{"num_attention_heads": 8, "vocab_size": 14254, "tie_word_embeddings": true, "init": "normal", "init_std_up": 0.0223, "init_std_down": 0.00394, "optimizer": "muon_variant", "lr_mult_qkv": 0.4, "lr_mult_o": 0.825, "decay_fraction": 0.395, "decay_shape": "linear", "final_lr_fraction": 0.0, "max_steps": 3694}
MLP neurons of a small language model. Each row is named by its layer, matrix (up: input weights) and neuron, and shows model dimensions 202-297. Each number is 128 + 24 x the weight over its row's rms, rounded and kept within 0 to 255. Numbers have three digits each.
A block is one neuron, or neurons of one layer that tend to fire together. After each block is what it responds to, as a language model described it from the Wikipedia text at the highest values.

L7.up86:131087086108168136177104132148124079129130112134157143155120093076140100136094166126151126163111129110122131079158148096134091104179137097146143140109124111130110143094118132132149153123142114090118124136154087133127123132146156124127134174114113111105101129143129130096187102078129099113
L7.up107:128110153170164142108163064135112115097101161148134123158178107110163102134143152122126136160138130083158100110152135077134117132158190090091136094108141103142139150098166134097125096119112123157127109118142110134155144156152117130112142120092095109154087122127106092181124184091134129097
L7.up278:133068141128130136175161145088135102135125151145158151143140057192116157122139102129179104152122125092126093132109138115130107109152105121125173142136117088137124139114095103148142093122156149127151106112125149145141163143150116148139122086125130147142124128158120151125095144094133125096
L7.up543:128105106114108168145114120095138111134123099110180085094115102146116113105129128175124137153119121079102168114140109154130091117078150139160129140104138117125116163116104125118116097106076153155127110109120119163138117131141148139094107140137192117123106118162125125161147136126104123107
L7.up657:129120174108147119111122083150093135155147145131155156126064139123141056148131119124114076155139101107135096147130167136110142145140123138123141124136139150129084148100153105120123138166109109132124140151172110093114080134149126082116169092140116163113145125126096144156098149101132120126
L7.up658:132118137099136140139133124082092141148136137096156136105147081063147115145115091130108137154138146109116146122137138143166121115133114135125125143140097169119106137108139147128129156131140142058173124138091111143118154146146126106103099096095136120116140137141098142171061175077129117109
L7.up956:090160165112160100140118152148174131144118117126135159118108108140154113082087095127103138129083130128116161165145140117139093123120129118160145165129112140131134090102093120151116109123117105120152105139159132154127117163150126102136149116147107127129116118099094125135182146112128129114
L7.up1458:169143080119086158155103136174148115130161127141114120125115101107084131130167104098129131126050150144095171162146122116138123126112094171152119140178135103137119102090128126145110133102124114080171085136101129127129159120134093158150134143126150108101108115162162129116136166166127124149
Description: Table cell position tracker. Fires on numbers, spaces and separators deep inside pipe- or semicolon-delimited table rows, mostly sports stats (goals, points, penalty minutes).

L7.up72:135130124158120101157120108154144105087190138105188133107098182127098103130147157108107138104155110126125138110104110130111138106113111133130099173122115153129155181118141157103146130137138117153130115123159139145102106136123142161093123114127139125136123086134126206166122125158161114089
L7.up230:138109118111098129138112142135138120100158129121099145083138126188105187153176104112093108125111145116113069130109168123154122134123156139117105138076117067104139099115079153137141127123110147153122113132127165092143145133145140146125124092090117096153143180120117102119119169111099167178
L7.up750:130138143130161129153111131137166109136158122119131108131178138104102118145130166155112139102070130126091108088158127122130101177154086107132129117156097129081163109079135141056104151116163126126155129118100148108099156082125080131122158108129158131083110100148136114094136127159137154129
L7.up1504:117137156102151129134156108103148134155086107166165121102080077158141146123091161151088108122121131114104130133136156045122148116108071105096129124094122147093112099146147156100106130137157124111152101119127091118161096143121113139090137127135160167078139116124108146130141128098127135142
L7.up1546:173117115111134148151171101107088083086118130165172106127153114102114132155130102138117082112108140124105112115111135109149162168123082123127096133113126168126164120110099106138131132151146146130108165166130163123137158082134116152100127133160134158131119111135156109137137079136160091167
L7.up1593:132141145132168094156121137126122130125123154164127096121117140139142121142131066137109157127132105173149161130120075131100146158106111142126127116130098113094136149144133142117180120130124106178114153150154141133077157170144195117149167066111152116152115139111108129158107118164154129091
L7.up1799:117162157142150140142117132053082137093145135105131167112136132130129127086147182132148144131106139115114165152139116094092106159171082134102117162109120143137135097108147125079158119093114152143079159120129106129098142143117135115144136134126146068112124075143149159144096096150169126086
L7.up1840:135112095142105100137134108119112097116152137173145114099092092142141084116114148101107123082124144112125141116127135105136146138123063151151101094160091152104156120091107060102145144144114155147136123124143117140115072137138097079124095118186112114123133092158139158126118134127134120133
Description: Digit after leading 2. The second character of a number, mostly the 0 in years like 2005, 2014, 2017 after a leading 2 in headings, dates and tables.

L10.up296:122117111107163203119151089135153128148101156143113124126117141151137150105103112119123068120132119163117137110104096134115167127106100141120095106154153089101116104118125148166134102135107131122154110098159158119155154116132144129106126119096139183133160149128092118138130135101087113089
L10.up461:147123131136129108105133128114157142114158145118166113044096118157128143149127129119099111107189149153103140166094146140129147111126139158130145129153116131131108157075117154122129127113149103128133126118118088132100145117130115114156130113128095146158136118134132146121152115142099165128
L10.up1126:161092151114100128104114122108147123142129167136093147166079145093119096100135115127118145097130117101103143125127118122130094169122093116098105129153134072128116167103124141163142078151118143100126129122127078127112110126131171133093132132182113110138214121101105137090146175114169163153
L10.up1244:118155115114138130109120132194139125134171140125138117089089096127102141109190122152167110145168127162128183137083107101080159091125111150115141094185166082118114113106160114150115149141098125135119149165150110161131132122116115097163174088112150158143119120117109167098128113119154153139
L10.up1255:077114100111128147108124159122191144116123140113120111115103146134081166121089115117093120199160125138089143124090149147149165119117073129137133147096151129110149129152147103129176152110106126135161127123064137181096118178124155119113173069092174186170097157162134111169083089122160155183
L10.up1364:107107163097120148110111110140154116152095131144132131121143083148171114117106133161138145138167127107105156119117102112113121092110130130156116134115142093113134117099100171109131134137132118104137127139100178163139131129152114148143136148138076122101092125123136143129123136151145107163
L10.up1451:102143090113112115182212106081179100135099100131115124149122102121107138130145163138127122121131113132125129111102115112166102111123060153109110107140161108131120161164134117124162125124097132139142116101158103141121126111125167116129142123141120131159122135148115089101153094107140105147
L10.up1990:135107122102094097088099117145143117146150156139120152103112120145106091088103127151106105121097124114086142169087116131111153163086126143158120104098131110157090130143080150131102095150132088123129126191160132141135158144125115128136131121121138156110181121116132104122089153101141125130
Description: Infinitive to before verbs. Fires on the word right before a bare verb, mostly infinitival to after failed, attempted, efforts, also modals can, would, cannot.

L7.up212:083121122107111135126124091124164165170146110131147129146142145078123136096105104149104098124107100195110115155130177096154129154165112127105112120181093146119112137170165163139134141134168102139122129089142112137126084119130081162123138105143119112137104114129091105122111124126152125118
L7.up348:148168110120104113116153140117125128111088110114114119115122151160114128140121130166129137121154125139132131148149170137150138108124125129097106128159115151107133152121104140090110117088117086133181107106126113081140139127178128124146136157134133142149100118125123115080110146117149110116
L7.up578:142121110079129114120173126106146126152130179108117164120168153140124133166133108131156091147117109120199084145141152118140129106164125115112122159133126115153184149159139170141099131122128171163140145137138143131121108125116116123153130131146159112099111160136121135106154082130122097093
L7.up802:101139132147110075135073137101163117136136124122125140128127134123131127066114096169136111136123135139102139140130147121148162120156125101118152144166093127135121120165082124135134073123144092136161111142135147176132096177121137138129130128133132120131173143126122098127124160110093082082
L7.up1358:118146162107095100137086121125132137166079138141109163156123117124114160121134174135107111152134118141123132114123179107166114147144081101127167160144096127140107122135124138142084126130139088126135124115139161179148127130176128129139148160153115120117133135086190123127116083092133139078
L7.up1540:121088118088112119118132154092125087175098130117120111135092159127137123130147159110121124142113175122105143136168142101139158138095125156149111133137149105140107136181147141139085132128125129100110120107089166134123139109128114113162103128121144102124120158089166138110098152183127084133
L7.up1819:116127098094158143106107109080184209102108103152143128136122161141068114113087109106159103114114156107112091144135134118148116137136142148114162118149127113140159159158106154179131140154083148147149127117124116143178137150136103131129130128166082114138184116119081106119128093139127127131
L7.up1934:130129168104108107147107119100133078160153139144131149122123156123112152127159155160135105109135131125117165133146173134182088145169084149151107138139157112097111128088076121098049114125115126130120137101140148166166168087159099135150124137090106132125116156093149146135143089133101100115
Description: Start of proper name. First token or opener of a title or proper name right after its introducer, e.g. The in film The Northlander, an opening quote before Red Red Wine, known as.

L10.up189:104161136183149142094100113079120103148160098136151123114125095099127115151111139114129129128117147109116110117105113145126150132136129147106164146127133103139157123127131103102119096118145137146125124126188127157106159131138136138119112107142109112137180149159169100130109121148139127097
L10.up260:113130144108094096147142130129136122113143104129093142098123148107136121121141136143112121103120128143116152095148166131162097130103161169149129113102101151120083167151153142133148102064102083125095116131154128125153159093100143123135120125133129135131083163088101128157140100149127153121
L10.up447:140150133141129152114140129131165075116117105096140096108135145110133140111144123121087117115066119125141131115105132111126107127139161127085120153175089131133105166149149127124109112090124139160122130121144115124142182121146120118133091111162116130100112177124126144158144150147142147115
L10.up742:139104126107125147126170114148122142100115105086150108135146108142101149121128123100153126127110109127088113105137098138132119068093148152114121128158083172167107117117115162151142130154134102107145137159142112131140141202145133129165089116114102134155156148158107133147178094128154136116
L10.up867:161113135131155098115134104131145113122133145167146146087122121116106129097132103117146127143129133145112127162129110151115105135139126135125138117142055131103136157171120135154153114110134142117116128124124120166112103168121160143158144134094077117114117160139092160111123117155126119115
L10.up1008:075125088144117109117124107107130091143099136114130109121139065132152113093131148122172138129134117182124128138115117113192108122113137137136144144092106158133129130147107168145087141142155125114098102121100095157143149134174045123122117093146132152154150152096097146126087157095127188126
L10.up1697:137077141156080114094101160145098098123144107119155110100160131105129097144129131124136130115110140103109107134110106102135154153113125160147140159125095168108146145130171148138102133132108134135122111105139145136139118122136122094141158125112124133156148104144123139134131116107114125110
L10.up1981:178118178125125117150117104122134096165143123102079106149127114096157135115144160096147112115164124138124151155140108134107153121106106168109077122172137130091142120114104126107177130123154134112161141084160134162109155131147126123104076146134147131145088102120092132102091134173107139115
Description: Non-initial digits in numbers. The second or later digit of multi-digit numbers in measurements, statistics and tables, such as the 6 in 26 m², the 0 in 40 minutes or 50.50 m.

L4.up1786:153119113131189121151153143100100140114106139106135126141153125100082150128116149117105139104132168112109131127099115097103142112154084135092139203125116105112147130112136123153143128113104137124144179166117106114165118151116136120118108099114128137114094084113143141150139107110122155103
Description: Mixed context tokens. Fires on several unrelated groups: "World" in World War and World Cup, semicolons after stadium names in football schedule tables, "areas" in research or region phrases, and spaces or digits inside years.

L10.up140:137125176127112092133121115076144127106126123141141147143130146131152104121103128101147086104128136167131162161116140141111085147073166152101129125111162116128081118123116146083083134129128117146126138157135171181113144140098161124106094133144139110127092145105104153159110110148118159131
L10.up344:144146129129107145153107126094173115119143123116153137151140167163155132174119196114108110125154054153111164157131152127115101142094100121128147148140169142137121116155154100136112127123156131124107121070133145142137166129127151128131085103145112088142111143097132125115098078147103111153
L10.up674:123077135146106128122143097095139131137141094134119120168175158145160143113086165119117126149148104135110115071147142150153126116171143121143165100109119143117149080126091180116109086148162128136141116126132109129155093122161170160157109136171099152106134179079109143144102079162158117116
L10.up942:087109139120105107110099118110110163176158133119125190112122186110133110162164117098110084121091144146086135106176133164110128101118103180093122126141143126118099145102113128147118110154151134128167130122165176120128138145145127103138122133146146084149143178053158091112121107128171126128
L10.up1107:132145148152184120099122131151139126113125132180121095124117116145103141096093121095133147086155099123167144207129136091143108136106098074137125145126149139095136173125134151125176118098121144184130146111131109119082083119144085150107147125136144123142105125138162131111105145147110170107
L10.up1240:125119185100092102184119131115164129120112166133149129136170141127129105105097108133122119115123108154105146131123140085117097146137132097133108156169113106129137106150125092151113142127138128179160133151153127137119125133175116123129106120129099109138130116111156129116107113124139131081
L10.up1973:150110124145114179145129135134126139097135142162104117137136120106158150107125116118155110074092154156132148160131094137086102095162119103122112127139130098130147151110122118097138116155109157163148064122153156091112123104162154110108136103155138105124163129101112146151111155158109192103
L10.up2036:114121169124133149156138136120121148133157135112105122067137124103119131116105111136145137112137129136116123140150103128112132107161129129103149143121154101124151099116103127106118129147151134166158092133177137173133130104113151098164116122098105139116073129071114141115124096097110144127
Description: Before a name. Punctuation or naming words just before a proper name or title is given, such as the comma in "album, Recovery", "known as", "titled", "named", "(".

L7.up366:082105135092139133158117121159121129124155115102141122108134119136116164124118139122098075115107133117146117139110127133089104111106138099168093177107128112147171157136144111141123122125099159133139110143128146089119148145144104129157144104130114114129139161162140120152132168149104167152
L7.up617:136146107101131118161134115126136145166114143136114094126149102131141128114077128113175113076131153130112125111110135074208108166089112160086142150097107138138160105176114178114106171108103126106110153144133143110111120105126118147102112133133148110155114137134088128143145120135139127165
L7.up769:125122111122118167086132119166141147139124146098124161094127129167105149118121107089133165107142111141112142123094175064150138092166122143098115134116100121105152107159126100137118133115160136108112159119138158126118099096085133143153107101163133137110111106133147160095135144152129103115
L7.up930:147113098122133105131146093129122135102115194091145126142089196119173125137135133099132132150111168115146135115114088129125141144121111123137106105160127181146110137153141150131116152079099141099125070116169104127152135111117123110108114085144143105131108109105138155170135142107157134105
L7.up1232:115142127172154149121134074173103099131117152095102129117142180160138109140147157089154141099097127132149093108091119133139134095134103116112116163088111127144125127157096132134082131128126142104129125120110150116146141138171110157128108137091169104116099088094116166155169140102169160131
L7.up1602:151076108138131152115124095184150104178126139117114127095100109127134164126138147145123136127146097118107112126094111127114115121102104138103112149081151115126126111125150184107125123114096152134152160134101121132190114149124099123138145104157129132125131152124113120185103100026146116137
L7.up1659:122109120129098151098156140146131075081110130118132120111143139119114172131119105128138118111118124117159130080113109132143140097161122109083108113130115168131110100153125162124150158106144183138093119107131134130168119109192099133137105139138149083180133109115081153096074120063116130146
L7.up1718:118174163102121157134149102158147108123138128134136151153167106101114174149126175169150152138149113116160178125138123157148163068125136137101167098148146154138119124131124106121133148086174170116117088103121149139145150125082105099083115152149116121164146095136120122138117171110113153096
Description: Token after an initial capital. Fires on the second piece of a word or abbreviation that opens with a lone capital letter, such as G|, Z·s·oldos, C·s·eményi, Ger·ês, and J. before a name; also decimal points in election tables.

L7.up669:122138133191163101141169147128116136082117115140141091157088121143108122150156122141153140146118119132155128145113127151141121116145137153070179073121128128134103148137122134143129123095128137119116138135127103119118158161144104166105155156130138112146133129114131123146117096158144106139
L7.up740:157141117093094086110130150119137146093120137085102128083102132160118150103134157125143136162106169103127134129109114123110132148156131169142104134093105123145070126127178153116158120084134100128162083108137118152111148155144069121131145126070169118124128112203117137139149163111104156091
L7.up761:129131156143096108133147117133127140156165087145115128154123156145115096113112137136116147147149138082134107135089136143107134141126092111124132131159102140113185153173119131147085145111108181129097081109084112135176150189126093156074122153145149111137129122118144140127128163135110193102
L7.up885:109147152115132158104136120148119150127156133110082139157118117108148154121157144112147134153100135116075115156109124127098149127130132184113132100184138148133161135114137192127103179140109133180091102107131153145120156139109083127126158121127098133156132086138089138168154154150102167131
L7.up997:126113147108105123076151101145079142102117116124177144122140111080155125129088142141162123117162118134139119131136097111127127176088168160138094136104170123090122139137145110104119122120181084119140149112107157170095113157151116124146106096093127097142159135109148150114122125123117162144
L7.up1055:116098161112133124102133095134124184122096126140130114163096120146104165166097130111132171154065174095131118095132093175175158147188137129101162131139129083155129110135110122082141175116134084108113136120120144069146130133092107070113097116129086120146107138146136080141102143111141079113
L7.up1488:141105082124114123152143084144153147095143126101138102122167141145181045130132091132155152116133135156150094149105143162095126133162122137129122165125138123120164133124123152137096085144121119130156149118102161147168153127138133142106080103129143125132170128116125096124116140095109147083
L7.up1622:120098124106107107108133117123128138091137121096113112113110135140168150125105125118087156128125118113122107115115139136142074148140144111142121119105132114129124141143142118154135096117181151122146111099113117128115100101107120157136140133109120102102105192110160116123129131111113133153
Description: Table cell separators. Separators between cells in flattened tables, mostly pipe marks after names or numbers in sports stats, plus semicolons, commas, and slashes.

L4.up754:118137104161149147124111163106174109089136093092148155133146083145107130100150150144124154130112136155095111131121127147092141108108144138128159108147107134087173142103106121201146082136090126131114095136137173141097113095096159135130130131119142110185158131086112135106148147114125154107
Description: Sports table cells. Cells and separators in sports statistics tables, such as pipes, dashes, minus signs in goal difference, and L for Lakers or losses.

L4.up1968:098140108143119160143111166049123136151112129120145159131096134141124151118140111125108129131153125145075143084121160106098083116130152127115179128107099128165158128122133164121138126138124111161122123074111128156145122082126130149125120143120095116127142129165127132125106098104136124136
Description: Token after a number. The token that follows a number or statistic, such as a table pipe after a cell figure, or total, in, ERA in census and sports text.

L10.up377:155160141069109105128108121106158095105113135134139130106133141122116153129105171193091060153073091140141107114114127179091129119122115119119120134121085139152126137125147150107146120130145126118127121087116118156144127111092105151114111127129169156086087132111122141146107087092152156140
L10.up576:146154119120120110147139098106105113109155117136108094158127110151114128137145139173141117115105113144182081131086145115149167128112116131088138068126114109100149162169130117113082122123142141120145123095130143119136126154109172157112128151116080126142156110162094113120136097113134121153
L10.up631:156139155097144155119176140172116120134123123106146142089130165125144114106143122136109144082087147092147137120150143105116128169132158121149155096091113133153116126100131126120173130150150145125142117142123094114170130135182117167139152109126107097114103158088092111153118121093138128136
L10.up1051:122148085154139136117098142076100093117105129100094121158083123146100195124179124127094129113143141126113128135140145140129126137110107128109170128143116100144116122140143091110160118150122162069152110109102145132122121141120140111103133107131156124148157112135137151173133114168134144144
L10.up1110:143109182137127107118161184082122099149081169142128119120151129120162163139133120138128119145140129070134113134153112148143113156136125115113123149198149115158141161108136104133143133122161106123104119110153174137133140134129112139116147120106113134081154053192157162168141137131123173167
L10.up1372:149140118114081094108139079168133132116134142187127151089092089160199165127116108104111099117110137169144118154159115172113118093110134128126098134123160143145099111087118139103124114156167137086163114126121121079117117109084133078129155139163128146118156140134107106168125110155118137110
L10.up1642:095128106093142101126097122140127109122109153169153106142121124133150202120132136154099091115104169140130133173078144134114101137095135080126110121127135143171139120170146102160106108143134166156150131143166143128158110128129121139120180140126128140095142167158078159135106129136073115135
L10.up1962:091125131126111100167142137117148161110117122127103136148106127162141135120141147118133078140097141181089182091146116113130115168110142129110122141113135132131110114121127123141128124132161154140142108135140121142120109184150167111110127092111154111106144066143116133108128109145085134113
Description: Table cell separators. Pipe separators in wiki-style tables, mostly the one closing a filled cell before an empty final cell, such as after Nominated or a role.

L4.up1527:120111055121121155117146104152151134095145143110124139122159129131151142082157117100153136132110121109115116120152131171146143156102114135078090169110146150120130115122110193115121156161111061108123122138117139151115103118138135084114152099102136102132158146120144110180108097109131122142
Description: Table row ends. Cell separators, numbers and semicolons near the end of a row in wiki tables or delimited data lists, such as the last pipe before a line break, 0, and 8–4.

L7.up224:131141149133135153099133108081152056155125159161139161143081127168131090148196154163161126066129102100133150099125143129136176134150097157166109134111144128090105128133119115122159150111134114137156168180112138099104108127141166116107151122129103137122094119100125076080125138134127146141
L7.up685:091134128123103111117164129135112098110174133114146117160100118115122089140124110091124182142089146143139093126090115126127120125112155101104139116139092129142124123174107151121139146051126094140132156170128115129143112139106148149109105154108132137090124172118181145087131116138106113101
L7.up718:151134120144122132167136112159169101108143099166122124170166109118142088107116123101138117103138171117162094148123152134136101154132135108139149131164162112081119147107137119121145144113149162131159130133131106172120143107139073126147145143104104141131154139104071112093155156102173140115
L7.up1018:106105170132107146105118139141139138086146135125153163160126109095143108123112152139118155125127090116144108084106095133157103128143153152135152132103132103144119124156115114062124177138094154076130105095162154200124145160105120147130122101117125158167149145147133108148129135151164153138
L7.up1110:104115180126061104119151117141124098132122117137113138157148103119158088091121115100157129104116127071143158121120120107165103151106150118152163157138113158145168104112130130145180165092096131146141151123130117156135151170161148116118094140129161110138123132131126170067098114145139128124
L7.up1644:096098163146115109112129138134125142124155133181160178109130112121097170128138147107155087164110088129117166125140119119136118150185103146105135106121125110135161122143130153120096136124146120115133149120125111151118111143084139141117086112100168090144131169118135116129110136134162134127
L7.up1689:151118128154137128140127146100149136157161127114137091119116069124151161129125140100162107102190146127133135147128157099111130103152128157160114124131168128135153155146113115082132126084110129140111142171106152133114144148173134118167147131142146081156136109168132084112089083106162114123
L7.up1886:151148150135078117155087140123134098113112107143131121081117096127150173149099136141085090156086132097154120095149096080143111134102086171097105173150083102148126156184134145141112141108152157109171109142131167142096139107100117100164100132071136158121188142145138094168134164120103110127
Description: Pronoun "it" mostly. Mostly the pronoun "it"/"It" as subject or object in expository prose (making it useful, it was revealed, Still on It), plus occasional "on" and "to".

L7.up58:127137124129106141150158108105158149142139111101131153142146100163120101110148142132115126132155154123107153123132174111133106123112146168138136118130093154104146141111146188097107091118147091124071148145132114184153125077157157127177099113142128147149152162124167144111144119123123089166
L7.up164:127139141102106090070131105134106103117121135127096125126084113116136153101137129114164157159109143144123096145127113140140136117162143180099182082098118134139125142133140136073172133134144097100145113125132105146120172111082089120183160133162144174137112176157117113107119172130138122116
L7.up221:144133126133091123105143155126132149101140140160095120101126103114111157079106140189127158146130147159138124107085119130106143131164135157115144078140104087131115150148068120107109128142110149148146120144131129186144154120128153141119105106181176092136145128100134146129103155148123162102
L7.up260:116091123145159126141136106117215125139089120133097149131112134140164108136083166129143117118140120152123104132117120117083161173156102143127097140120153116138086138104134106150162117120123103072126117153141166112195114144158151168068148120123136111123096134141104058147161133116109160086
L7.up796:112117137163130084118143145101152136131088146099150133077122138105134119102130104151122097125133162125134146108152091148146122113166123134131126147121089140156104130124119160152139122141147116125123141123115148148102129121166148125142097092159153116181144157144141135122128161101138120088
L7.up1685:103130168172063100103122122104096109104127069118113148130111152124132066143140118119133176141113116116135110144117103088164147122135091156148138136147136151131120150155124121092111117136125178126162128082164159115147126140142185111156115120142214128121110162139115117159135150171167074140
L7.up1834:139132137162106111151109113150141124154089152045083163110100162100083114163133138114174164130159098098115112107101123150113122114177153132101132116141141118123108129115114115091107117165119142121128103081142065093113111132116105145135118101089140161115141100125111079122142090144152117123
L7.up2019:112126129095112155169130124108140129125138158132121130115148087108121130169136142126139080169114160120129134130137138126167143133142118158083149126138113142116085108134132126105118103115125154111122144069106055134090171107106104115113182186166120143141120128143132148153130105143137117109
Description: Numeric table/measurement tokens. Digits in sports-stat tables and in measurement values (speed of 5.8 kn, area of 42.4 km2, 7,300 kg), plus table pipes and column headers like Votes and Attendance; occasionally infinitive "to" (have to pay).

L10.up418:154111182093126089119142139106120149108181094071087139189131112126124153078112110106133143117083079147093132120101102112170088142088070130130125097137111106084157146108055144108134108141127166186141108114130109150120136133135167144129116147123168106086146120107125128115142124157165159137
L10.up995:117086125139144163146123128124123131154182112131122108120076158140111140095133115116135130122125148117112118121110139125160107129113147147137071111156117092083138139111132135108108097167148085118133166147155097142154113150116108117112120136134132099119111118143117153079147134106132099153
L10.up998:073139111125068132148140105123158067109109145137100138094135150120110137120131169102116147118104104162128084123140142132118093113094089133149087136140090124142116129146128169137107127146125114112113105119171116112146154117107114089125153126147114137148132112164128145121124102119126146151
L10.up1118:087123159146132110083159130165146132094153128120106116102154117107113140117117200140097131134077098117114126119153154120102100101115079143125171137089154167114144144127137110172089161122141132149116109135156122138144111155107131136144120136122137132097127126166100131149149141129125083131
L10.up1234:151147145109122134105094140135142135156103130174121128112179144112128137138132169151141157150075122095147116106090141157108092140130112132147149119115157127080155125138099163110122122090167114157116162121175097108151175126108135151127147089133128129167162158115114123156108111123167108107
L10.up1340:107151092151152113137167136131153097093109168128151129121136112153077127159133157133148169136159148102104137096124127141127164106096162115177132122161102133100126163147127106149099161133170127135153159133132143125143102123132114160141126077124168142134110156158134120087087137137121132102
L10.up1423:091148116140103160161063183137113123138150118135104125123097150163121113137101118124126134090115137111135159134145097115136109157136084111095107128146100117171134126103144109121077171120123132092104144143142121100144118150143138129157168155118156128114109104147161107141097159124129126152
L10.up1724:102080152138135150146162149163145110130113111102090100100187129127142156132140143179115108098154117128111120157122119117151117123117103139158111156119207172131141181116130140096106131144118127127139137117101111145135127163129062147158114105112155130118101091133146133143080128093135103153
Description: Year digit after 2. The 0 token right after a leading 2 in four-digit years of the 2000s, such as 2010, 2021, 2004, in dates, lifespans and tables.

L4.up769:153143120145152166184146081154117116097098126100138163089122110115118102126139096123108097121129133155119120130101145135135113123102118120114159196073126135133127145158136144116117143064108127129105098197139134133137112115124086150143132126110133139131115176123101100115133102114090100166
Description: Initials and early word pieces. Periods after single-letter name initials (M. S. Viswanathan, Charles M. Williams) or abbreviations like St., vol., no., plus second word pieces after capitals (C-es-are, G-res-ham).